Weights of a small GPT-style language model, trained from scratch on English Wikipedia.
Size: width 640, MLP 1728 GeGLU, 74.6M parameters.
Architecture: RMSNorm before each block, rotary positions, no biases in attention or MLP.
Training: a variant of Muon for these matrices, 903M tokens, 6887 steps.
MLP neurons of a small language model. Each row is named by its layer, matrix (gate and up: input weights; down: output weights) and neuron, and shows model dimensions 448-543. Each number is 50 + 10 x the weight over its row's rms, rounded and kept within 0 to 99. A neuron's up and down rows have the sign that makes its largest values positive.
After each neuron's rows, "fires before" lists the tokens most often just after its 100 highest values on Wikipedia text that the model never trained on; "fires on" lists the tokens most often at its 100 highest values on Wikipedia text that the model never trained on.

L9.gate196:42 44 50 62 50 67 40 47 49 48 64 46 53 39 62 45 54 52 58 61 56 46 41 44 31 50 58 41 61 59 29 38 44 37 48 49 32 59 60 45 15 64 31 52 73 49 31 52 50 52 45 64 52 43 61 66 58 62 50 31 61 46 64 38 53 34 65 62 30 54 53 63 41 45 46 67 36 60 40 56 57 44 45 55 69 62 44 48 48 49 56 47 36 32 44 47
L9.up196:73 44 34 66 62 53 52 52 47 65 65 56 39 53 68 35 71 68 48 57 58 57 44 32 58 34 50 56 53 48 63 47 43 54 59 42 63 41 49 32 36 53 51 44 46 48 42 45 39 43 26 43 56 56 75 37 42 61 56 46 57 51 49 48 58 54 58 66 51 45 50 63 41 46 48 51 51 57 54 51 63 51 49 41 49 62 42 57 39 66 35 63 45 48 39 45
L9.down196:58 51 53 52 46 53 56 62 50 44 62 44 48 45 46 30 62 48 44 49 40 57 48 50 38 53 44 50 60 38 45 56 52 70 44 39 47 44 48 40 43 63 61 38 35 48 64 52 55 39 57 52 55 44 49 47 66 49 59 47 48 80 41 43 54 50 64 51 54 50 69 77 25 39 40 66 58 51 48 63 48 45 52 53 71 44 54 61 36 47 49 39 59 23 46 50
fires before: "s", "th", "ical", "0", "8"
fires on: "'", "9", "es", "m", "8", " one"

L3.gate1257:62 59 54 46 60 57 63 61 70 44 61 49 53 47 51 45 67 40 45 38 56 35 56 43 56 52 34 63 54 35 54 43 36 46 39 35 52 50 61 34 43 63 40 58 50 54 49 43 36 64 48 44 45 51 39 33 26 41 31 52 49 57 51 40 56 54 56 45 56 64 43 63 38 34 61 35 56 39 50 59 46 66 55 47 42 38 55 42 28 54 54 39 64 45 38 56
L3.up1257:47 58 58 43 68 33 48 41 51 44 54 48 41 46 72 51 61 38 53 39 57 59 40 39 53 45 52 46 41 60 40 59 62 43 59 49 41 52 63 49 52 45 56 56 46 63 39 40 48 64 39 68 38 46 37 43 57 51 37 47 45 57 50 42 49 64 39 45 41 42 49 43 51 38 49 40 46 49 42 41 47 44 67 48 41 44 50 38 46 58 51 50 54 54 46 61
L3.down1257:66 60 39 38 44 71 41 29 65 59 49 60 51 26 45 50 58 58 60 25 60 42 40 59 35 46 58 47 54 38 51 53 43 39 48 48 43 59 64 50 60 48 49 56 42 45 39 45 50 44 49 53 46 63 73 40 34 46 54 61 48 55 44 46 50 44 60 39 53 29 47 63 43 43 19 43 55 49 51 59 62 63 71 51 48 49 51 62 32 65 49 52 56 60 52 36
fires before: "\n", " and", " (", " is", ",", " |"
fires on: ")", "\"", "”", "),", ".\""

L9.gate1668:50 67 44 54 53 44 47 49 54 69 54 43 46 52 43 66 49 50 54 47 45 45 54 39 44 44 46 47 54 64 39 36 46 45 55 41 51 47 57 56 47 40 56 44 69 53 52 49 50 49 68 52 49 54 38 67 44 45 56 41 63 45 38 44 60 56 69 60 48 49 52 50 56 49 36 46 44 39 49 50 41 37 53 47 41 60 63 42 38 39 29 45 59 55 55 49
L9.up1668:49 66 36 47 44 44 50 60 45 64 44 42 59 43 42 38 44 64 53 60 56 57 46 66 44 52 52 59 48 49 42 49 53 53 39 66 53 47 49 81 49 54 55 53 45 32 38 59 41 49 52 24 35 43 62 48 32 50 67 31 48 42 58 52 56 28 43 49 49 40 59 44 46 54 68 51 50 42 43 60 43 58 53 58 51 46 58 50 62 46 42 51 51 59 51 55
L9.down1668:59 43 56 48 40 46 54 55 55 55 53 60 44 46 45 48 44 39 42 63 58 26 58 63 52 43 49 50 49 60 40 51 41 55 62 48 61 37 67 50 44 49 46 58 51 49 46 44 44 45 52 62 53 39 51 46 50 53 66 57 40 34 43 34 56 48 57 49 53 42 53 43 47 41 39 56 58 38 72 62 48 44 36 65 60 50 65 42 52 51 53 50 66 38 41 53
fires before: " |", ".", ",", "'"
fires on: "9", "2", "7", "3", "1", "4"

L3.gate1376:47 53 48 60 47 64 47 34 43 38 31 47 55 55 37 64 47 35 71 60 43 39 23 47 75 54 42 69 53 40 50 55 47 49 45 37 45 48 51 47 41 60 71 46 30 33 36 43 56 22 29 49 50 43 52 62 46 49 42 56 54 26 46 48 60 37 43 56 34 51 58 48 54 54 59 51 79 44 45 46 67 47 39 47 36 51 60 42 56 53 48 73 42 54 44 39
L3.up1376:54 44 45 52 38 56 44 58 39 33 47 42 64 54 34 68 42 35 66 43 45 43 34 39 69 46 47 46 54 52 37 40 27 56 39 46 38 58 39 46 39 43 81 60 37 31 45 48 62 21 43 41 53 44 35 44 52 37 38 58 49 45 57 52 51 42 43 49 49 50 41 50 67 59 64 56 72 40 46 30 53 51 39 49 57 50 56 42 53 54 40 66 32 53 36 30
L3.down1376:35 52 48 43 44 56 54 56 32 47 26 32 47 29 40 46 44 29 53 52 47 56 40 74 52 33 54 74 35 46 67 45 35 14 45 30 51 63 40 41 58 40 74 48 36 55 56 59 52 47 42 41 74 44 37 68 50 57 38 65 34 46 25 41 43 50 48 53 47 35 58 47 47 66 57 50 67 52 44 60 43 43 46 41 44 64 51 36 42 65 51 64 59 50 50 29
fires before: " |", "0", ".", ";", "5"
fires on: "0", "1", "2"

L3.gate1046:46 50 60 46 64 48 52 28 39 60 48 50 43 52 61 45 53 54 67 68 49 65 46 43 43 49 35 53 44 55 56 46 45 44 55 61 46 41 56 35 50 66 43 54 32 54 54 44 45 54 63 27 56 47 52 78 47 45 63 57 44 42 54 45 54 42 75 35 48 54 53 55 52 55 57 47 58 59 36 37 55 72 54 59 46 46 52 53 36 35 45 41 52 62 66 52
L3.up1046:38 47 49 48 31 47 41 54 55 45 80 53 50 48 48 49 56 52 49 39 52 49 50 65 49 48 65 65 58 33 42 48 49 63 52 55 50 52 34 74 45 55 44 60 59 46 57 67 63 50 65 54 37 44 47 57 51 51 43 29 55 51 46 53 45 65 34 48 58 47 40 42 66 45 47 44 37 49 66 41 44 74 33 44 64 40 41 52 63 71 27 77 51 20 37 73
L3.down1046:74 49 54 51 59 50 62 46 47 47 39 45 45 50 64 45 36 41 71 72 36 54 45 43 58 58 27 29 42 59 47 65 48 43 39 58 45 41 70 43 36 44 46 58 53 65 44 34 50 57 63 39 42 53 58 45 45 49 55 65 45 42 60 50 61 54 73 27 37 36 56 45 45 54 56 58 61 60 46 48 66 39 57 56 46 57 47 46 51 42 54 42 53 70 49 34
fires before: " |", "5", ".", "7", "8", "6"
fires on: "2", "3", "1", "4"

L7.gate612:53 36 59 53 46 47 39 54 47 53 47 55 56 61 40 54 48 37 47 21 44 55 53 55 30 50 64 47 47 70 67 40 47 61 48 74 70 51 61 38 57 36 59 64 58 32 58 53 42 60 23 52 44 43 56 50 51 50 51 49 35 44 77 41 29 50 41 52 53 33 67 28 28 30 54 48 66 52 68 59 49 53 45 60 52 45 47 46 27 65 56 57 39 41 51 55
L7.up612:60 46 47 68 55 37 42 52 48 57 35 50 35 44 43 32 36 32 57 36 48 53 26 50 70 58 40 53 46 49 55 45 51 45 47 74 46 68 48 54 47 65 53 18 49 50 60 44 65 45 55 50 58 22 31 70 28 55 44 50 48 62 55 39 54 47 62 51 49 49 65 47 44 48 51 54 50 55 52 48 59 45 50 55 47 47 63 48 39 44 45 54 46 49 72 67
L7.down612:40 59 50 52 46 48 46 41 43 65 52 39 53 20 38 49 57 48 53 40 59 60 60 62 35 36 48 48 51 63 50 60 41 50 55 82 43 45 60 49 51 51 56 47 44 44 54 66 71 51 32 49 49 37 55 32 58 40 53 33 46 46 55 62 50 48 44 51 41 40 26 51 44 58 50 58 41 48 49 62 50 37 40 35 43 58 59 62 49 30 46 36 44 44 48 45
fires before: " ", "\n"
fires on: " |"

L3.gate774:46 31 40 48 52 49 37 40 49 37 59 52 41 49 65 57 43 38 55 57 48 41 69 52 51 68 53 57 58 40 38 45 36 54 50 48 46 38 49 42 38 53 52 54 42 36 48 46 41 37 26 41 34 48 64 28 50 51 42 43 43 43 61 60 35 58 50 43 41 40 43 46 41 24 50 56 44 60 44 54 47 44 56 42 44 50 63 50 45 55 65 27 64 59 36 58
L3.up774:57 57 47 51 46 62 53 48 50 47 59 59 57 54 49 36 63 55 61 50 47 48 74 51 36 68 54 42 56 50 51 38 31 57 53 26 60 41 65 52 49 52 41 49 45 55 51 50 28 60 40 63 63 57 51 42 52 44 63 36 43 56 62 38 50 41 55 63 48 42 56 33 45 36 35 49 58 53 49 53 44 50 61 48 60 48 42 40 49 50 38 56 49 53 55 58
L3.down774:62 34 61 53 48 44 52 55 44 54 46 50 60 53 53 60 55 53 53 41 63 57 47 55 64 35 55 53 49 61 60 37 52 44 40 41 46 59 49 35 56 37 43 47 50 51 57 45 66 47 47 69 46 52 59 53 45 60 47 42 47 54 47 34 31 69 47 49 57 49 54 51 49 58 22 46 38 54 64 54 50 49 40 51 62 46 42 59 56 43 46 54 36 45 52 56
fires before: "\n", " is", " was", " and", " |", " ("
fires on: ")", "---|---|---|---|", "),", "|---|---|---|"

L7.gate1424:44 65 51 51 51 47 47 43 49 40 44 54 41 65 52 48 56 53 57 46 40 53 54 41 53 35 49 29 42 62 52 60 37 46 50 59 36 58 50 52 69 42 44 48 57 52 28 58 49 52 59 58 61 38 44 31 53 35 50 60 51 32 56 57 53 47 81 46 43 59 49 31 57 68 43 46 54 50 53 51 49 38 55 45 50 48 41 59 63 47 31 47 44 62 39 49
L7.up1424:42 55 56 44 33 63 44 54 44 56 43 46 53 46 45 41 50 51 44 52 58 51 43 64 55 57 52 36 46 53 44 67 50 47 61 42 40 54 35 63 55 42 54 54 53 39 47 53 47 50 57 49 50 36 44 56 58 46 52 57 36 45 29 64 53 49 52 59 59 45 52 44 61 58 47 28 49 53 60 31 42 51 52 35 56 67 55 52 30 59 59 64 69 70 62 46
L7.down1424:39 43 43 59 67 49 41 46 43 57 44 42 60 38 68 45 52 69 49 66 38 37 51 48 63 50 42 50 35 48 43 37 36 40 53 27 45 45 54 41 61 38 50 33 51 57 52 48 60 41 53 52 62 60 51 47 36 36 55 57 47 31 50 51 43 68 56 61 55 58 62 63 48 46 43 52 56 53 34 49 34 40 45 43 47 32 56 47 55 43 62 50 43 33 58 64
fires before: "\n"
fires on: "\n"

L3.gate1570:28 58 45 69 56 46 51 48 68 32 49 50 57 64 33 37 46 64 38 39 45 43 52 56 70 48 45 42 65 52 50 62 32 63 42 50 61 47 35 51 49 59 40 47 66 56 61 48 43 48 52 63 60 51 50 34 40 53 28 54 49 46 37 31 30 56 62 61 55 51 56 66 39 51 45 54 59 49 32 59 49 30 41 30 43 60 50 58 41 47 57 38 40 48 57 51
L3.up1570:44 61 37 62 37 37 58 64 62 53 57 44 52 46 63 36 67 57 55 62 69 64 48 47 49 52 43 41 59 52 56 60 63 62 52 40 50 48 54 48 44 53 51 65 67 38 52 54 52 52 57 54 62 39 45 52 58 60 42 60 50 58 37 49 41 58 50 48 60 66 40 70 43 57 54 60 62 60 41 34 45 36 42 37 40 43 45 37 48 58 52 53 58 41 52 59
L3.down1570:56 61 41 61 37 54 51 51 39 32 46 37 46 47 58 55 69 56 49 58 50 56 57 53 38 55 43 50 41 47 55 80 52 56 44 58 53 46 59 50 31 65 48 49 68 47 59 64 54 55 53 73 69 44 49 56 52 54 56 61 46 44 65 58 41 55 51 55 38 59 50 53 33 50 68 65 77 53 48 27 21 41 55 43 28 34 52 37 57 44 59 50 46 62 43 47
fires before: "=", "-", "\n"
fires on: "\n"

L9.gate522:41 39 57 58 54 39 51 48 42 36 42 60 55 41 64 44 45 65 29 39 56 39 49 77 38 52 35 49 43 55 55 38 36 60 40 43 66 44 59 61 48 50 50 47 50 51 43 45 51 79 53 61 57 56 58 53 54 34 39 35 62 68 40 50 65 37 33 50 72 57 67 45 56 40 77 45 39 55 46 51 48 60 55 53 50 55 70 50 46 58 44 47 61 55 45 43
L9.up522:32 53 49 66 43 60 37 47 66 49 48 44 57 40 39 47 63 46 37 43 76 54 47 58 45 59 48 60 32 59 72 45 25 45 49 47 69 51 48 18 50 62 51 63 52 47 31 43 52 59 37 52 52 54 39 61 48 52 52 54 54 64 53 47 61 63 42 42 57 41 55 36 58 29 70 55 41 60 56 55 49 41 37 43 49 44 67 48 38 54 52 51 48 53 50 48
L9.down522:70 49 57 58 48 48 41 45 68 66 50 63 48 38 56 41 53 68 46 55 52 50 48 43 50 55 59 46 35 40 48 40 64 59 47 41 49 47 44 58 48 37 47 32 65 47 44 43 61 48 45 42 40 54 46 46 50 40 39 57 37 64 49 48 33 45 50 54 65 49 48 67 49 68 50 42 38 47 43 60 39 45 45 56 50 44 43 43 32 65 46 49 67 38 37 66
fires before: ",", ".", " ", " in"
fires on: "8", "1", "5", "4", "3", " year"

L9.gate436:42 65 50 54 46 69 32 50 37 35 54 45 47 52 54 67 34 65 58 62 40 53 48 44 41 34 39 54 23 66 53 56 52 36 79 35 47 49 55 66 43 38 58 52 42 31 49 39 48 52 49 48 42 48 28 56 33 43 47 40 48 49 47 53 39 37 60 60 36 54 49 47 58 52 36 56 58 54 49 54 40 44 53 53 47 49 62 54 46 46 49 51 57 39 30 47
L9.up436:43 48 64 53 47 44 58 42 56 43 38 69 33 52 32 51 44 65 51 46 48 48 44 47 62 53 38 49 28 54 46 42 51 53 51 48 54 42 47 45 45 51 64 70 67 60 54 40 61 61 51 52 49 36 46 46 46 37 46 74 70 59 53 45 39 35 58 62 62 43 57 47 37 50 47 51 50 48 40 51 24 76 43 44 45 42 38 46 52 57 46 50 54 48 52 49
L9.down436:40 42 47 50 43 47 51 38 58 55 57 57 64 38 52 56 39 50 41 50 54 57 33 43 39 43 26 43 67 39 57 55 68 62 37 69 62 44 35 38 21 44 36 61 30 36 48 38 48 57 40 54 53 51 53 50 57 63 42 47 55 46 32 49 73 50 47 55 72 38 38 65 67 31 40 63 62 53 47 46 37 42 42 66 42 70 60 58 38 52 40 43 49 50 58 55
fires before: "|", "\n", " |"
fires on: "\n", " |"

L7.gate1696:39 59 43 43 48 56 53 43 50 49 36 53 42 54 55 49 51 48 65 47 55 66 49 60 58 52 43 45 57 50 51 63 45 54 39 62 34 52 62 49 75 34 43 47 57 41 54 46 46 66 41 66 38 47 47 44 61 35 50 52 80 48 39 47 43 45 54 59 35 54 38 40 52 49 61 57 46 31 55 45 35 40 52 43 64 66 46 51 56 48 32 63 55 46 75 58
L7.up1696:28 49 54 80 61 55 44 76 49 63 45 41 50 34 50 35 60 50 39 70 48 33 52 53 42 45 31 33 47 59 46 62 35 50 47 58 43 56 58 61 63 39 52 43 43 46 61 54 48 53 32 36 35 57 58 64 44 56 53 62 61 46 46 48 71 39 46 63 45 41 41 41 56 35 33 33 55 57 59 51 55 49 58 55 61 74 47 67 43 32 52 50 54 58 64 61
L7.down1696:63 59 43 37 62 46 36 37 55 35 54 60 54 26 42 44 54 66 56 48 39 52 55 60 43 46 50 51 54 48 48 62 55 40 55 54 47 41 41 46 49 52 54 31 44 39 45 71 57 62 43 64 53 37 43 37 55 49 54 46 32 55 36 41 43 47 48 44 65 48 33 71 62 62 56 48 42 44 67 61 59 44 58 40 59 50 56 43 39 47 46 48 42 40 49 54
fires before: "\n"
fires on: "\n"

L9.gate1422:50 49 64 47 37 79 63 66 34 48 43 63 51 51 72 49 58 39 52 60 46 50 61 57 33 62 45 57 55 55 52 37 50 44 38 36 35 63 61 47 39 56 48 43 65 41 37 42 42 52 32 59 54 54 37 41 56 75 35 35 48 42 47 36 77 43 58 56 56 44 33 40 40 49 56 42 42 49 49 56 35 65 51 52 52 53 38 42 49 34 62 31 40 65 41 41
L9.up1422:60 35 31 46 59 52 45 49 50 55 55 43 55 53 76 45 45 56 56 69 47 27 49 52 48 67 64 57 53 51 47 61 66 64 41 33 47 44 68 44 52 62 35 53 57 48 55 44 40 66 55 50 40 58 55 43 52 47 40 45 52 40 28 54 52 42 62 52 38 50 52 44 63 60 41 65 61 47 64 44 33 59 69 49 49 50 58 61 47 44 57 40 28 41 60 45
L9.down1422:47 54 49 51 76 55 49 50 36 50 53 41 56 53 61 55 47 49 50 34 49 37 42 50 47 56 51 62 32 64 54 35 32 49 52 70 37 53 55 65 36 67 49 65 62 54 51 38 44 54 14 43 50 52 65 68 73 52 35 38 31 42 56 59 57 56 59 53 40 59 67 41 35 62 40 43 47 40 66 54 44 59 44 54 35 44 46 50 53 68 58 60 61 61 51 56
fires before: "-", "\n", "|"
fires on: "\n", "s"

L9.gate1203:53 35 56 51 51 43 46 31 56 53 66 47 35 44 44 46 66 62 53 54 48 71 41 68 51 42 56 49 33 62 45 40 49 54 70 63 48 62 46 79 33 55 44 49 40 44 70 64 45 44 51 50 63 37 51 30 58 51 54 46 47 33 73 68 66 42 47 44 48 50 55 56 44 36 41 53 18 48 58 51 62 44 41 67 44 48 46 53 43 51 44 53 55 65 48 59
L9.up1203:71 40 63 65 38 31 39 48 65 47 53 61 47 44 32 46 46 53 57 55 50 48 48 49 38 69 60 43 67 45 65 50 57 49 51 43 60 47 58 61 51 59 56 33 39 48 40 51 51 19 39 39 51 43 47 43 42 59 47 59 49 48 44 66 54 43 47 42 53 59 33 55 40 37 43 64 49 45 51 35 71 54 45 47 70 56 47 45 37 44 56 59 52 47 68 55
L9.down1203:59 40 52 73 59 53 33 51 42 55 47 50 59 49 24 51 50 59 45 31 46 42 58 55 32 44 55 49 42 42 66 50 55 39 55 64 62 41 56 43 60 69 44 46 44 45 46 58 56 52 31 44 55 61 51 61 48 58 55 52 43 55 51 70 46 53 41 34 46 52 57 40 56 48 46 36 31 64 38 56 38 56 48 54 51 51 63 48 40 51 34 63 46 55 50 36
fires before: " ", " W"
fires on: " |", " •", "-", "|", " the"

L7.gate1638:54 61 45 45 67 51 46 64 47 44 56 62 28 46 52 51 42 56 67 57 60 49 47 34 39 64 39 55 44 55 48 60 61 39 70 36 29 48 48 45 46 47 48 39 61 45 31 40 57 66 58 50 64 48 53 29 41 50 59 68 58 36 69 54 38 41 37 59 55 45 47 56 52 59 56 56 58 55 58 48 31 46 53 57 33 39 66 60 73 42 46 36 59 47 59 38
L7.up1638:46 50 51 65 53 55 57 29 62 45 57 50 52 51 56 55 57 65 40 55 55 37 63 52 52 54 34 41 43 56 35 56 39 63 42 50 51 63 68 47 46 62 52 47 54 71 55 49 60 44 50 70 37 63 46 53 57 42 54 39 44 60 59 55 33 48 81 58 46 49 54 55 59 51 49 47 61 29 61 51 29 48 53 55 35 55 56 44 48 14 62 57 69 25 56 60
L7.down1638:64 67 64 27 39 49 69 51 42 52 30 37 52 45 54 43 48 49 60 64 41 64 43 52 38 31 52 31 62 52 52 40 33 43 50 54 36 45 39 37 36 49 48 55 57 49 52 43 50 51 42 58 57 56 37 55 43 53 31 46 41 65 47 47 71 63 47 53 58 57 63 45 37 29 43 61 55 46 48 33 49 45 66 48 34 46 42 44 49 55 55 59 68 40 39 49
fires before: "|", "\n", " |", " ", ".", "1"
fires on: "\n", " |", " "

L3.gate1369:60 47 61 49 46 64 51 45 58 39 32 53 31 54 60 47 43 55 52 60 55 49 50 51 50 43 36 48 39 39 76 41 61 56 54 65 50 51 60 50 46 56 42 55 43 62 51 56 63 50 64 48 47 70 56 51 44 45 51 68 47 56 45 59 52 58 57 39 48 48 52 46 48 52 68 63 60 51 56 53 60 63 67 63 65 50 55 42 36 37 56 60 39 49 45 50
L3.up1369:34 30 43 51 42 48 50 58 52 49 38 54 41 38 53 54 50 54 37 38 40 45 52 51 64 69 51 40 63 61 62 42 41 47 45 50 40 52 50 69 44 40 38 47 36 44 54 37 69 51 55 41 38 69 46 52 80 50 48 31 59 60 67 59 40 53 28 38 69 59 54 29 40 59 47 65 69 32 44 59 41 52 50 57 42 60 25 39 54 49 37 51 44 36 45 43
L3.down1369:61 43 47 37 69 47 55 55 41 44 32 39 52 59 44 40 64 34 41 47 59 58 44 59 53 52 38 66 45 55 43 64 54 45 53 36 58 54 59 25 43 68 45 61 47 32 47 59 55 49 55 53 52 55 80 51 29 46 50 54 35 38 61 60 53 60 68 51 43 28 54 63 39 51 60 47 33 53 62 37 79 41 47 63 50 43 58 34 53 34 39 41 48 59 55 49
fires before: " |", ".", "3", ",", "5", "4"
fires on: "1", "0"

L7.gate352:56 44 65 52 49 52 58 51 57 39 57 51 56 27 58 50 48 39 55 57 36 63 56 43 62 50 50 60 43 33 59 48 30 64 62 53 47 64 38 46 52 40 40 44 50 32 52 73 56 47 43 55 38 48 39 48 62 70 43 58 62 65 55 41 43 64 49 48 66 58 62 40 61 30 41 55 57 54 44 43 30 57 41 46 54 59 58 53 48 51 56 54 28 47 38 64
L7.up352:43 51 61 64 51 50 46 44 46 47 53 58 60 47 59 43 41 52 53 56 55 46 54 53 48 54 41 70 50 35 47 43 31 58 71 62 51 67 40 40 51 53 38 44 44 62 37 67 64 43 39 57 40 38 38 64 50 55 47 54 41 62 51 33 47 62 50 49 69 47 65 47 58 37 25 47 40 65 58 61 30 49 61 63 51 45 51 49 51 41 59 63 40 28 37 61
L7.down352:54 40 64 53 54 43 48 53 34 41 51 52 41 58 55 42 49 43 50 65 55 31 69 39 47 44 54 46 61 33 41 56 30 32 51 46 52 34 57 63 58 59 41 47 49 58 55 49 46 41 52 30 43 42 69 48 34 42 21 46 59 53 36 47 36 45 65 59 50 48 46 56 61 56 57 42 36 62 49 61 53 55 47 41 43 44 48 57 52 34 51 44 48 49 56 47
fires before: "\n", "6", "7"
fires on: "\n", "==", " (", " =", "3"

L7.gate1465:47 49 31 40 41 50 54 51 71 71 48 51 55 44 31 56 50 48 55 58 54 51 41 75 37 52 47 48 58 64 45 60 40 51 54 63 49 64 63 53 38 34 50 35 48 52 53 54 45 69 58 44 42 55 59 55 47 44 36 49 53 54 41 55 16 27 46 58 51 38 60 44 48 60 69 51 45 69 62 56 30 56 44 55 63 59 49 41 68 49 78 81 55 63 70 41
L7.up1465:55 39 39 39 44 48 45 65 45 62 31 41 54 42 39 31 57 50 61 33 44 55 61 66 65 55 34 35 43 33 50 51 57 44 53 65 37 50 49 51 38 52 38 30 43 52 54 47 46 59 54 50 43 44 46 46 50 44 63 59 28 55 43 52 52 52 57 69 36 47 61 58 45 64 68 33 49 35 56 61 65 46 70 58 54 61 26 68 55 42 43 58 53 50 45 59
L7.down1465:39 39 39 47 68 61 51 38 51 55 55 34 54 39 54 60 49 57 52 45 62 55 44 58 34 31 51 50 47 52 58 32 39 48 63 53 52 48 60 57 59 56 64 48 50 42 52 56 44 65 48 37 47 39 65 54 74 51 52 39 65 40 49 44 29 46 35 46 49 44 58 56 47 38 59 59 46 57 63 42 58 35 66 53 37 42 55 41 35 37 48 59 56 55 45 50
fires before: "\n", " the"
fires on: "\n", ":", " in"

L7.gate1212:56 41 43 42 42 51 37 58 69 54 33 52 37 40 59 43 56 62 47 31 47 48 43 52 41 41 49 54 57 52 49 35 43 64 50 51 56 51 59 48 63 47 50 36 51 54 65 51 47 61 63 56 42 39 37 63 51 39 46 54 52 41 44 62 34 65 50 52 61 47 48 59 44 53 50 49 54 51 57 45 48 38 56 50 61 48 54 38 45 63 73 65 58 59 53 59
L7.up1212:41 55 55 47 36 41 32 35 51 66 55 46 50 55 47 41 67 47 55 52 49 40 40 59 40 22 35 47 45 32 47 48 41 57 63 55 55 45 60 63 60 46 62 42 50 57 55 57 57 47 56 41 53 32 46 58 50 50 35 39 52 52 41 52 43 37 54 51 65 49 60 44 34 53 61 53 42 52 58 48 54 29 44 55 49 59 55 37 45 72 64 59 52 68 65 34
L7.down1212:41 41 49 37 61 64 46 64 34 44 55 59 52 40 55 63 52 56 45 60 59 39 57 52 41 65 41 58 50 41 46 56 38 53 51 72 25 61 52 30 43 44 54 59 51 43 38 46 73 49 65 41 51 57 49 60 45 46 44 46 52 59 66 60 51 49 48 41 47 45 62 47 61 46 58 56 50 44 64 63 37 60 62 56 31 60 58 43 65 50 37 51 60 38 32 43
fires before: "\n"
fires on: "\n", " |", "="

L7.gate1628:48 65 48 58 56 67 37 46 66 58 64 37 48 49 64 54 33 35 50 51 40 57 53 41 59 51 56 41 45 56 66 72 44 45 44 49 59 51 55 39 59 48 47 38 54 61 50 66 46 45 52 45 40 46 40 50 64 55 53 40 49 40 60 43 50 55 52 60 55 66 45 69 46 56 66 58 32 56 52 47 54 43 54 66 65 51 41 49 60 53 34 62 51 46 30 43
L7.up1628:63 57 55 63 42 46 68 52 55 51 45 47 56 38 52 61 62 43 60 48 35 67 50 47 50 56 42 51 34 41 59 41 56 62 57 72 59 52 43 52 18 49 55 65 42 53 53 46 49 43 31 50 38 62 56 52 50 41 69 49 59 53 57 46 64 52 42 35 57 66 57 42 47 61 46 60 47 34 45 47 37 41 40 25 62 52 41 47 54 64 57 45 45 45 47 58
L7.down1628:35 48 48 44 50 55 39 36 58 47 43 53 40 22 53 47 62 45 70 34 56 50 57 67 38 44 54 50 48 54 50 61 49 56 57 50 56 49 45 79 56 37 38 48 47 45 49 51 81 59 38 43 43 44 42 48 49 42 44 45 46 52 58 47 55 54 45 29 49 33 47 42 38 48 55 59 50 55 64 46 42 56 53 42 43 45 39 57 59 54 55 43 53 30 49 56
fires before: "0", ".", " |", "8", " the"
fires on: "0"

L3.gate76:45 47 53 74 48 48 65 55 54 60 43 45 64 40 43 48 32 10 50 51 64 58 46 48 48 42 62 36 45 54 55 50 52 34 30 47 62 40 44 39 47 46 79 45 64 55 53 58 63 46 65 60 52 66 40 54 54 43 44 56 55 49 33 67 45 62 73 57 43 56 46 74 52 40 59 41 61 61 56 28 61 38 59 39 43 37 70 56 60 38 58 37 42 40 35 36
L3.up76:45 58 45 73 38 46 44 53 59 47 51 49 60 34 46 53 23 42 64 56 57 58 42 66 38 35 75 44 54 53 46 49 50 47 37 53 42 54 38 46 49 64 60 62 65 45 41 45 51 61 65 54 33 64 57 39 51 54 43 33 57 46 33 39 46 70 61 47 60 45 46 58 59 45 48 40 47 59 61 52 45 63 65 34 37 60 48 66 58 45 73 43 50 57 53 38
L3.down76:46 52 58 66 62 45 49 61 53 57 46 39 58 57 56 45 60 50 57 39 58 59 44 48 35 48 45 45 48 60 50 41 31 47 40 62 64 45 41 55 40 45 60 45 54 33 67 54 51 58 46 51 62 60 45 52 68 54 46 54 54 45 59 64 26 62 64 52 55 44 57 45 52 53 48 46 60 60 59 36 41 33 47 47 38 53 57 43 60 30 53 34 51 57 53 33
fires before: "-", "\n", "=", "th"
fires on: "\n", " Pan"